MLP neurons of a small language model. Each row is named by its layer, matrix (gate and up: input weights) and neuron, and shows model dimensions 16-111. Each number is 128 + 32 x the weight over its row's rms, rounded and kept within 0 to 255. A neuron's up and down rows have the sign that makes its largest values positive.
A block is one neuron, or neurons of one layer that tend to fire together. After each block is what it responds to, as a language model described it from the Wikipedia text at the highest values.

L6.gate223 [120 101 142 121 164 139 144 158 126 112  97 156  87 109 123 128 119 149 134 148 149 108  92  96  95 107 192 100 102 127 116 177 128 171 155 107 172 172 122 117 114 110 114 157 142 130 187 167 147 161 183 138 138 164 118 144 145 122 100 135 188 166 143 163 107 115 129 118  55 108 138  79  47 136  86 137 199 156 183 104 151 170  69 120 115 146 142 103 164 108  91 130 156 178 193  78]
L6.up223 [ 78 183 100 151  97 127 132 143 152 135  99 101 156 140 148 156 155 164 157 115 111 124 126 125 140 156 114  69 150 135 103 130 146 124 110 156 130 180 116 129 175 150  92 111 134 102 132 150 117 144  96  89  93  92 151 133 142  80 101 141 160  74 158  93  93 113 122 167 108 126 167  98 109 113  73  99 140 117 111 107 158  99  87 139 158 114 156 131 146  83 105 103 105  84  89 126]
L6.gate509 [136 185 174 144 128  88 132 140 134 193 180 136 116 114 158  98 111  96 113 144 143 112 192 160 152 146  80 167 135 114 113 122 148 165 146 134 142 129 113 142 100  87  88  60 111 123 113 180 115 151 154 213 120  93 110  86 133 167 166 123 140  93 140  92 143 103 148 111 113  62 191  70 118 155 119 226 140 170 160 160 163 125 141 143 137 145 103 127 111  95 157 140 167 143 119 120]
L6.up509 [147 166 141  93 149  89 113 104 140 173 141 162 118 100  86 119 147 142  86 153 128 152 150 111 122 148  76 124 148 117 113 153 176 130 147 119 146 127 131 142 143 138 148  75 179 191  96 147 134 112 160 159 158  63 133 117 165 208  87 191  76  79 166 101  77  66 223 159 127 115 114  59 121  90 162 139 118 188 140 131 133 126 139 144 133 188 178 167 120 128 164 156  68  97  95 144]
L6.gate668 [143 177 157 159 127  71 158  97 153 198 108 105 127 130 132 108 139 132 106 128 138 120 160 141  94 116  97  77 100 183 128 159 135  88 107 129 172 103 165 161 111 127 133 137 107 118 144 137 143 114 121 155 164  96 134 135 134 149 137 168 126 156 135 173 129  96 154 145  97 107 133  85 102 122 170  69 143 134 139 155 161 145 135 148 153 147 152 147  73 136 100 188 176 108 150 117]
L6.up668 [154 110 105 110 235 109 141 103  76 118 101 124 157 138 184  78 146 151 142 136  86 139 165 173 127  67 156  99 161 127 107 121 128 143 164 169 109 147 159 131  77 193  84  60 117 124 116 111 120 170  49 146 163 140 151 107 115 185 126 138 112 126 145 114 159 158 169  53 121  98 114 159 113 128 139  70 125 134 169 170 186 160 172 139 124 197 131  98 120 164 175  70 132 118 135 110]
L6.gate758 [152  85 146  97 145 163 174 138 124 102 135 157 110 161 103 136 152 131 149 140 103  98 144 130  89  72 163 126 160 143  96 142 147 120 115 117 136  97 179 165 151 141 147 140 133  88 185 171 145 109 177 134 123  96 128 171 162 139 187 178 156 122 173 151 167  99 108 129 117 101 147 122 128  76 114  75 181 181  94  92 146 146 129 156 113 132 119 149 133 144 148 133  99 179 132 103]
L6.up758 [135 132 151 162  42  87 101 107  77 104 127 163 169 160 144 170 104 149 121 154 182 118 168 107 145  99 103 110 126 119  81 134 149 122  85 138 144 131 102 123 103 158 123  83 114 112 125 107 177 118  75 108 148 116 131  78 114  76 133 174 101 157 128  72 159 166  85 140 132 101 141 140 167 113 116  99 112 127 168 214 144 102 161 121 127 116  87 153 193 149 177 138 154 127 132 137]
Description: Label-ending colons

L4.gate172 [144 111 180 122  98 129  89 127 138 163 169  94 155  94 134 113  85  92  92 104 114 107 146 160 118 139 118 129 110 121 200  89 136 129 103 134 100 117 176 111  85 157 153 102  92 155 102 120 145 136  55 188 108  81 155 167 125 114 103 157 144 135 141 187 149 137 150  98 167  80 141  93 135 139 159 163 146 142 172 112 157 162 112  97 178  83 131 128 123 107 113 125  64  88  88 155]
L4.up172 [162  87  94 124 135  84 164  57 131 103 127  97 160 104 134 124 142  79 101  88 163 136 180 135 151 158 181 145 201 106  99 206 133 117 125 177 170 138 117 116 148 132 138  70 101 141 147 112 102 129 129 119 141  98 156 114 101 194  96 131  95 189 138  99 162 117  77 133 151 152 142 165 157 102 172 104  88 123 139 151 115 111 140 144 124 159 164  86 155 163 157 161 147 124 144 111]
L4.gate815 [118 105 115 137 107  95 177 124  85 164  95 126 169  91 121  81 166 156 163  98 167  92  80 142  39 141 151 162 104 140 134 138 121 111  96 118 160 151 130 106  70 114  88 128 139 110 146 152 133 104 118 164 144 130 139 134 146 128 149 126 156 111 171 230 158 105 152 105 120  66 107 116 197  72 160  74  67 146 173 134  95 136 109 136 180 100 146 154 105  72  91 205 141 139 131 194]
L4.up815 [111 151  88 137  88 171 156 125 106 146 122 191 211  93 161 119 150  93 104  88 123 175 156 157 133  75 129 140 142 202 151  79 107 123 165 162 155 151 153 147 126 166  83 142 127 115 108 148 141 123  89  83 126 147 163 140 131 154 141 170  96 165 127 135 173 103 121 155 117 162 104  92 147 160 156 123 140 152 176 177  69 165 120 160 141 194 111 121 157  80 118 107 111 168 168 147]
Description: Date-range dash

L13.gate128 [125 137 105 169 116 125 115 115  80 169 140  99 173 133 117  45 153 125 150  87  94  77 133 148 173 141  96 146 124 181 131  69  70 142 157 126  90 188 135 110 102  82 154 122 119 131 100 157 122  56 121 156  96 100 133 133 143 162 150 110 106 137 165 134 170 159 165 196 128 123 166  67 118 150 136 156 180  94 105  88 114 150 123 105 158 127 128 114 144 118 114 114 110 121 153 164]
L13.up128 [107 142 129 152 153 171 140 103 132 167 138  73 107  90 153 184 103 158  75  98 148  88 169 131 155 121 123 193  96  91 110 159 157 130 118 156 151 142 131 183 130 168 109  97 131 155 146 135  93 170 142  80 120 110 150 169  80 138 157 110 107 142  97 101 111 123 117 101 152 158  66 125 160 174 134 130 160 157 131 122 118 168 187 167 197 122  92 174 160 146 195 125  73 100 170 167]
L13.gate224 [117 171  99 105 119 160 156 107 164 189 118 102 149  66 153  65 164 108 128  85 168  84  94 173 180 103  90 154 102 210 116  71 142 143 184 196 126 202 161 123 161  77 159  91  94 154 155 136 106 124 113 128 159 141 153 102  92 117 128 160 114 152 155 194 108 123 140 112 121 134 146 138 104 112 146 146 161 134 163 110 123 163 108  89 109 161 100 158 140  84 138 109  77 105 175 101]
L13.up224 [117 168  90  92 117 125 195 119 166 142  81 152 115  86  91  52 130  96  93  93 188 118  81 110 241  74 100 131  99 102 117 151 134 142 157 143  99 194 115 153  46  84 131 102 119 156 149 132 137 135  87 153 109 133 144  92 100  93 136 129 112 176 165 169 154 100 151 145 155 145 110 121 107 110 122 150 100 176  91 119 163 177  90 148 118 120 120 171 123  98 185  61  96  80 138 116]
L13.gate255 [ 89 148  97 164 127  85  66 174 146 137  80 128 141 105 121 175 141 159 148 140  91 114 138 164 143 112  95 126 147 118 142 122 103 187 157 181 145 171 110 158 103 132 101 145 152 111 117 113 106 137 106 158 117 154 158 140 119 164 195 154 174 120  68  62 121 105 164 131 155 168 128 134 137  78  51 207  78 123 114 143 148 122 127 100  90 159  85 104 129 117  75  25 143 143  83 132]
L13.up255 [ 91 110 126 146 147 103 116  71 165 101 103  90  42 151 152 132 138 172  97 121 121 211 147 105  98 107 156  97 194 117 168 100 109 101 143 151 144 162 162 122 181 185 161 123  62  88 133  73 113 105 151 147 127 188 114 113  83 124  80  84 128 151 135  97 134 169 116 136  84 102 119 138 181 122 185 121 132 103  83 141  84  99 110 113 118 135 115 139 134  64 105 107 139 161  98 109]
L13.gate417 [129 144 133 185 118 110 162 101 111 137 157 183 142  89 149 118 185 103 130 157 104 132 134  76  87 154  72 149 163  73  87 117 184 164 146 205 118 251 124 138 119 153 111 118 146 115 145 134 182 114  57  92 133  88 129 170  56 173 172 153 137 116 150 143 153 130 110 139 150 148  79 125 184 121 112 152 151 160 130  94 128 146 124 138 155  90 126 158  87 159 109 122 164 171 165 179]
L13.up417 [ 98 135  74 145 143 135 102 107 116 111 113 156 160 205  70 150 145 116 142  99 157 116  83 111 136 113 168 131  94 176 114  86 135 129  89 128 169 209 155 105 103 128 149 131 165 108 191 126 126 168 106  92 187  75 122 132 114 134 136 129 171  92  79 132 109 114 135  94 132 178 117 100  91 118  98 109 138 171 120 148 100 144 140 114 123 163  71 154 146 129  65 164 161 157 135 155]
L13.gate476 [169 130 163 130 120 134 178 136 126 141 145 134 117  85 107 111 137  88 112 122  99 108 138 109 170 133 158 158 148 111 143 120 165 131 145 109  94 150 117 123 114 104 136 107 122 128 138  91 117 146 147 110  97 118  99 101 154 116 173 173 110 110 150  97 129  91 162 102 105 108  87 132 201 156 109 115 134 133  89 126 110 119 124 160 127 121 156 156 140 190 147 115 114  43 126 183]
L13.up476 [ 42 198 103 108  89  98 147 136  97 133  99  87 134  67 101 152 156 127 132  98 107 136 101  90 137  88 151 116 129 164 127  95 153 101 144 100 193 175 131  76 152 184 116 163 140  77  83 111 126 111 119 121  49 160 121  65 148 110  97  89 123 119 150  98  92 166 153 151 134  79  80  81 150 116 140  77 176 130 153 100 132 134 156 111 112 105 152  97 170 107  87 147 156 119 125 141]
L13.gate550 [116 152 169  76 125 129 106  98 103 184 130 125 168 146 117 138 150 190  97  93 148 165 102 172 120 151 122 140 235 154  52 131 165 147 147 151 190 133 109 109 107 174 164 147 152 101 101 140 190 107 101  96  92 145 148 141 116  75 197 136 166  75 176  98 122 123 131  98 156 165 120 132  84 198 185 123 182 163 150 165  71 136 130 129 139 144  94 127 138 161  76 163 163 213 167 146]
L13.up550 [109 166 112 172 150 131  86 115 166 141 156  83 126 138 165 165 131  93  90 144 129 134 147  58  82 122 166 157 149 135 109 144 145 130  99 185 152 104  70 146 127 129  48 106 168 157  89 159 131 132 124 100 114 145 100  98 136 129 231 161 107 132 118  31 125  82 187 104 156 144 134 168 128 133 152 169 133 134 135 168 122 150 147 107 149  68 103 114 125 140 102 108 171 127 158 159]
L13.gate568 [142 148  79 168 132  86 156 109 157 148 101 168 142 154 178  98 130 140  98 194  93 121 101 103  75  88 131 126 125 160 140 141 100 160 109 173 126 172 144 112 114 149  49  78 113 154  87 106 143 176 143  89 108 101 162 115 129  70 125 108 149 140 153 177 139 153 168 161 163 141 212  81 119 165 136 148 151 148 125 119 155  82 136 104 138 125  68 119 124 174  86 182 101 202  85 148]
L13.up568 [ 31  95 197 156  94  86 188 148 106  97 150 133 126 118  93  90 105 159  87 146 125  94  95 112 110  89 112  85  91 168 125 204  81 129  97 168 142 163 116 150 159 163 128 156 133 161 109 191 152  97 171 117 158 125 149 177 127 194 136 121 129  63 110 147 134 128 174 167  98 190  98 100  96 121  97 113 130 103 100  83 149 117  95 101  91 141 137 114 106 140 139  95  91 126 162 112]
L13.gate796 [ 89 101  95 132 134 121 157 122 184 100 108 141 127 169 118  84  91 146  81 175 142 125 107  68  61 110 135 121 113  94  88 179 134 118 166  96 127 143 137 118 144 117  88 146 150 115 125 128 223 102 141 137 149  96 118 128  95 131  55 107 157  82 161 135 158 134 122  77 122 138  98 141  89 132  96 177 150 147 171  96 164 102  81 112 120 165 145 165 174 145  64 136 122  83 120 165]
L13.up796 [212 154 144 112 143  92 126  87 174 147 123 119 122  83 138  82 145 105 130 175  61  85  92 114  94 127 129 129 176 168  75 122 163  98 162 144  90 106 136 104 114 148 141 149 136  91  71 194 144 127 125 188 100 112 108 171 117 156 101 148 112 125  86 157  78  46 158  92 146 115 113 100 107 188  67 108  99 160 157 125 116 131  91 124 146 115 140 118 150 101 182  53 112 130 143 140]
Description: Before a person's name

L13.gate64 [154 134  98 159 105  79 171 159 144 135 134 152 170  99 180 128 131 147 192  33 170 112 172 126  54 107 131 174 131 119 196 139 112 122 132  86  88 125 160 127  88  53 138 195 111 126 174 123 152 110 140 125 116 124 145  78 128 177 100 157 137 120 134 170 115 147 127 176 124  97  83  92 176 130 112 174 154 134 128 102 115 129 157 125 122 168 104 105 104 119 108 195 127 128 140 180]
L13.up64 [107 112 181  94  95  98 218 153 212 108 173 124 130 126 108 126 136 120 142 162 119  75 227 131  86  98 119 123 146 114 119 125 119 101 148  94  81  99 170 134 135 111  86 130 101  79  92 182 147 136 194 171  71 117 191  93 122 130 129 129 110 160  85 138 170  99  98 153 118 176 105 117 167  80 116 162  67  83 122 175 136  82 143 106 103 114 126  93 115 151 147 118 141  74 171  96]
L13.gate161 [ 82  98 146 122 114 109 147 143 122 125 173  99 107 144 111 192  92 175 189 133 164 111 110 131  93 167 166 157  97  23  97  90 143 172 156 179 128 125 126 156  78 129 108 172 163 114 150 131 139 172  90 140 133 100 179 124 139 141 183 131 130 124 141 112 182 118 159 146 137 108 118 146 146 147 227  63 121 134 150 141 162 122 157 130 124 172 140 135  72 111  93 106 130 127  97 150]
L13.up161 [149  71 163 178 101 118 108 170  73 135 148 149 139 143 161 130 133 119 134 113 165 149  77 145 195 132 172 124 111 115 152  76  60 118 151 170 121 154 178 152 122 111 112 150 111 139 124 105  81  68 130 122  81 139 118 166 121 104 120 181 155 115 184 113  84 167 118 146 108 129 160 129 119 154 163 145 127 142 146 129 132 118 141 108 154 139 172 126  65 123  93 125 122 172 162 128]
L13.gate250 [125 157 122 182 130 124 186 128 135 132  90  88 174 134 164 141 145 117  96  85  80  74 107 154  97  73 112 138 113 139  98 100 193 132 115 154 108 125 197 129 142 113 123 123 132 153 140 131  92 133  87 215 133  77 111 141 123 111 111 135 139 155 122 163 109  72 102 164 146 178  82 147 156 156 168 174 119  97 173  89 100 126 149 150 155 180 143  73 159 198 161 152 104 112 154 187]
L13.up250 [149 179 160 135  67  91 201  92 116 137 109  87 177 131 136 143 179 100 123 119 100 107 150  85 104 100  93 120 118  89  79 134 138 142 166 125 113 128 197 144 125 125 139 116 118  91 121 102  60 136 144 100 127  95  96 110 142 132 108 131 153 139 119 127 140 102 129 156 102 105 121 104 162 156 149 114 113 138 136 179 163 175 104 122 135 145 154 158 178 195  98 161 182 130 154 178]
L13.gate438 [135 115 142 133 175 101 120 103 112 104  17 152 112 129 136 121 134 159  81 123 166  60  55 111 180 145 152 126 103  85 138 133 158 169 129 183 119 112 198 124 116 117 111 157 140 111 176 131  68 155 181 138 220 128  92 139 136 114 159 129 165 165  92 178 177 132 153 127 188 115 146 124 102 172 164 128 168 120 137  84 115 124  98 156 108 123 163 150 123 172 114 147 137 149 172 121]
L13.up438 [192 125  85 106  78 156 120 159  80 206 111 146 152 128 198 130 110 146  46 106 105 156 129  85 119 125 154  65 158  83 133 155 103 102 154 172 151 135 172 135 131 166 113  59 143 112 166 133 117  97  40 119 142 108 167 106  98 134 157 128 129 157  89 111 110 178 169 139 121  78 140  83 104  85 134 173 120 148 122 152 101 106  96 159 137 107 147 113 163 141  75 116 134 176 142 124]
L13.gate670 [111  89 111 116 103 110 168 162 116  94  68  93 144 113  87 145 123  93 157  75 189 115 153  95 119 135 128 163  92 153 182 132 165 109 127 124 150 120 165 140 120  88  91 130 168 120 145 129 107 125 120 128 131  76 209 123 117 139 101 159 168 151 119 136 168  93 147 157  72 151 153 116 174 137 153 138 132 110 185 122  68 128 124  95 144 127  35 127 143 136 149  81 174 112 161 158]
L13.up670 [134 162 102 161 125 127 127 107  97 106 153 151 145 114 135 158 147 119 126  71 107  80 116 125 107 131 122 165  89 114 106  91 225 148  97 122  93 140 179 118 125 125  87 153 148 111 132 123  79 119 102 131 119  91 142 153 107 165  65 110 140  69 112 108 139  93 116 145 145 140 140 112 150 166  78 170 112 137 121 157  78 109 139 163  78  93 133 142 114 144 129 161 114  47 170 131]
L13.gate671 [167  89 160 131  94  62  90 160  91 150 126  95 127  49 151 148 157 146 201 125  99  87 163 192  75  99 150  78 156 167  94 119 175 155 125 171 156 149 146 156 120 119  90 153 122 122 112  99 133 108 119  87  97 137  83 118 181 131 176 117 175 119 113 142 103 154 150  86  86 114  85 116 102 136 149 178 118 128 159  86 147 127 124 154 126 154 110 183 156 172 168 178 101 118 137 133]
L13.up671 [142 137 179 142 141 105 104 161 121 131  96 123 151 158 207 158  83 142 175 125 115  84 160  74  99 111  56 110 136 129 201 111 150 121 180 149 112 165 169 103 105 122 103 106 108  71 112  91 105 139 171 144 132 171 157 173 128  87 117 173 171 105 141 151 114 102 123 147 118 160 113 178  96 113 175 140 140 115 154 131 127  64 143 125 153 142 123 108 187  96 156 112 148 167 133 118]
L13.gate685 [167 116 111  82  92 138 136 159  95 147 184 164 155 179 220 140 144 218 143 140  98 118 181  78 141 128 184 140 121 140 147 111 153 172 143 124  54 128  93 113 114 110 135 111 148 162 139  71  79 171 148 142  51 116  85 156 171 150 150  73 125  95 157 188 118 151 118 147  95 139  97 151 135 107 178 151 135 107 154 116 115 105 155 161 117 130  78 164 154 123 130  91 161 151 114  95]
L13.up685 [140  92  90 125  64 115 130 120 119 140 114 144  88  95 102 159 173 137 129 127 170 134 131 167 117  89 119  80 164 141  93 162 179 165 148  98 100  62 129 154 145 141 101 121  78  62 200 135 138 111 156 110 143  87 158 142  91  82 112 134 125 137 104  75  96 104 118 178 166 146  84  88 132 139 134 135  97 116  59  66 118 198 170 158 142 111 181 125 113 178 123 142 129 128 158 109]
L13.gate814 [ 96 169 146 143 123 105 177  79 118 127 111 123 158 102 141 135 155 144 168 129 125  73 153 201 141 100 121  96 124  63 144  95 158 134 191 109 115 121 128 143 133 149 165 152 117 101 201 150 142 112 146 103 133 115 145 161 130  93 149 158 168 107 121 176 129 145 158 195 109 162 127 164  99 125 162 136 126 119 125 138 174 154  92 174  87 143 166 162 122 151 148  73 129  68 161 133]
L13.up814 [111 132 181 113 129  96 116 138 105 127 112 122 119 176 200  75 101 106 150  99 152 142  94 112  59  51  95 119 162 139 135 129 135 182 156 117 132 103 150 124 120 123 156 106 108 154 161 138 134 137 197 145 154 162  82 132 127 132 152 141 143 210 114 179 121 205 151 163 126 114  97 129 142 114 199 148 147 159 167 130 126 102 123 134  34 139 114 124 157 158 161 192 149 172 111 162]
Description: Birth-date parenthetical opener

L6.gate169 [ 72  97  94  85 107  95 140  88  78 181 121 164  70 116 125 124 157 114 202 118 180 146 155 101 113 166 183 145  73 117 174 141 129 131  66 176 171  99 160 114 138 107 128 148 128 209 120 136  92 128 119 166  99  83 119  84 115 127 121 158 135 129 102 139 129  99 163 107 109 169 224 138 160 118 179 165  71 101 148 155 139  96 120 147  60 103 163  96  96 147  76 117 142 112 109 205]
L6.up169 [ 98  94 167 119  78  94 115 159  99 132 143 148 118 142 145 130 151 104  95 138 167 129 125 134  75 152 131  95  36 113 141 120 116 113 138 158 166 157 102 131 138  95 137 155 138 163 174 124 178 144 172  86  82 116 122 137 171 130 115 154 103 100 133 136  86  99 180 106  82 168 119 153 128 139 139 101 206 135 137 122 130 103 174 159  91 102 134 151 186 160 118  96 143 158  79 125]
L6.gate425 [136 158 103  98 143  92 197 105 154 169  95 119 146 131 162 135 141 136 115 143 162  90 132 156 137 111 137 119 138 168 163 157 206 119 119 164 175 105 111 128  94  86 193 119 166 162 153 115 165 124 125 132  98  93 124 141 157 142 146 150  74 102 155 149 127  81 149 150 100 139 136 150 137 110 195 103 108 113  98  99 155 138 125 176  99 138 158 163 190 180  95 130 129 114 146 145]
L6.up425 [114 154 114 156 135  96 181  89 135 137  94 158 200 128  96 119 160 121 118  98 171 138 203 126 130 116  84 120  99 133 196 123 132 108 112 154 131 170 142 133 113 117 171 104 122 159 153 123 138 167 153 147 104 159 141 160 184 144 118 133  91 133 116 138 130  79  69 136  72 194  78 152  92  98 148 101  93 115  66 150 107 144 164 132  67  94 148 141 202 191 118  89 194 136  82 129]
L6.gate708 [ 94 148 102 137 156  82 146  89  82 166  47 130 145  81 149  99 157 147 146 109 148 118 164 155 157 138 182 128 114 138 121 167  84 123 157 148 119 180 134 109  83 152 171 103 145 143 171 163 195  89 138 173 105 117 180 110 137 146 219 143  71 135 147 150 150 142 120 133 123  69 110 153  76 136 122 165 118 112 121 119 140 122 103 167 127  85 184 165 139 148 150 107 177 125 150  92]
L6.up708 [100 178  63 183 137 107 177 118 146 150  71 124 143 132 125  95 144 123 182 123 166 120 186 108 156 157  92 102  89 140 153 160 119 112 111 156 132 136 112 109 166  72 107 107 139 147 164  89 149 141  97 176  63 146 130 148 125 170 144 154  75 134 131 142 115  93  95 164  98 145  98  72  84 149 161 147 130 107 122 101 127  96 121 147 153  82 149  98 165 205 142  72 208  73  98 115]
L6.gate785 [160 172 105 121  93  99 181 115 146 167  98 124 154 149 103 156 149 119 128 128 179  76 115 158 113 131 169 138 113 144 115 109 161 178 200 152  97 130 219 131 141 169 129  81 170 127 110 140 105 119 131 160 130 105 112 141 105 149 111  97 133 133 189 190  91  95 104 142 125 168 106 136  90  96 150 175 190 125 168 143  78  64  90  87 102  73 146 158 165 129 127 171 155 105 154  75]
L6.up785 [ 86  45 137 112 117 131  65 124 117 173 114 195 151 153 130 115 126 177 113 129 124 106  97 119 139  75 138 116  94 148 183 121 108 142  92 165  99  85 114  96 159  94 102 159 135 102 116 117 114 118  97 196 127 111  79 106 120 117 164 131 112 134  88 133 148 107 189  92 168 233 140  98 147  96 120 137 128 105 107  91 144 159 127 141 110 136 120 120 139 127 147 145 105 140 114 229]
Description: Opening parenthesis after names

L4.gate639 [104 113 150 157 103 121 134 103 156 183 146 140  96 111 157  81 225 105 159 164 136 149 110 130 119 169 148 117 147 150 121  59  87 147 163 148 180 102 149 131  83 148 133 120 162 157 158 129 134 127 127 113 146 106  84 118 149 123 138 154  88 118 143 111 118 136 207  48 152  36 170  94 144 140 115 142 130 129 180 101 143 124 137 139 121 166 143 171 144 105  97 102 123 147 125  60]
L4.up639 [ 94 105 101  73 137  94  97 152 153 139 209 138 148 101 140 159 133 141 144 130 140 134  80 102 118 143 161 128 100 108 106 111 135 157 127 157 117 111 106 151 106  95 153 142 149  50 134 163 139  87 173  78 177 167  99 112 136 177 125 130  82  92 130  88 133 120 137  77 112 126 114 122 123 136  93 133 129 126 173 127 120  83 135 146 124 120 144 137 138 113  96 155 190 114 124 165]
L4.gate714 [ 73 104 139 173  97 142 188  75 126 153  69 142 116  75 135 141 154 135 148 141 140 129 129 109 112 157 191 157 166 137 130 171  86 168 139 149 146 128 114 113 102 146 127 145 140 151 133 131 153 134 200 148 171 131 102  81 134 164 134 110 173 186 110  53 122 135 184  95  98  65 109 182 118 158 130 181 150 126 133 141 131 124 136  62 146 147  91 116 133 122  62 163 136 131 125 125]
L4.up714 [110  77 152 179  81  90 179  94 169 156 108 161  95 147 166 161 208  88 150  90 113 155 152 148 126 185 108 181 161 106 124 138 170 129 143 168  88 109 122 153 111  92 121  72 114 101 105 102  98 138 142 135 138  64  79 143 170 133 139 150 184 120 115 130  96 143 198 125 144 125 122  83 119 157 125 121 107 106 161  82 113  86 225 111 144 152 166 133 107 106  83 210 127 156 130  69]
Description: Early word-piece fragments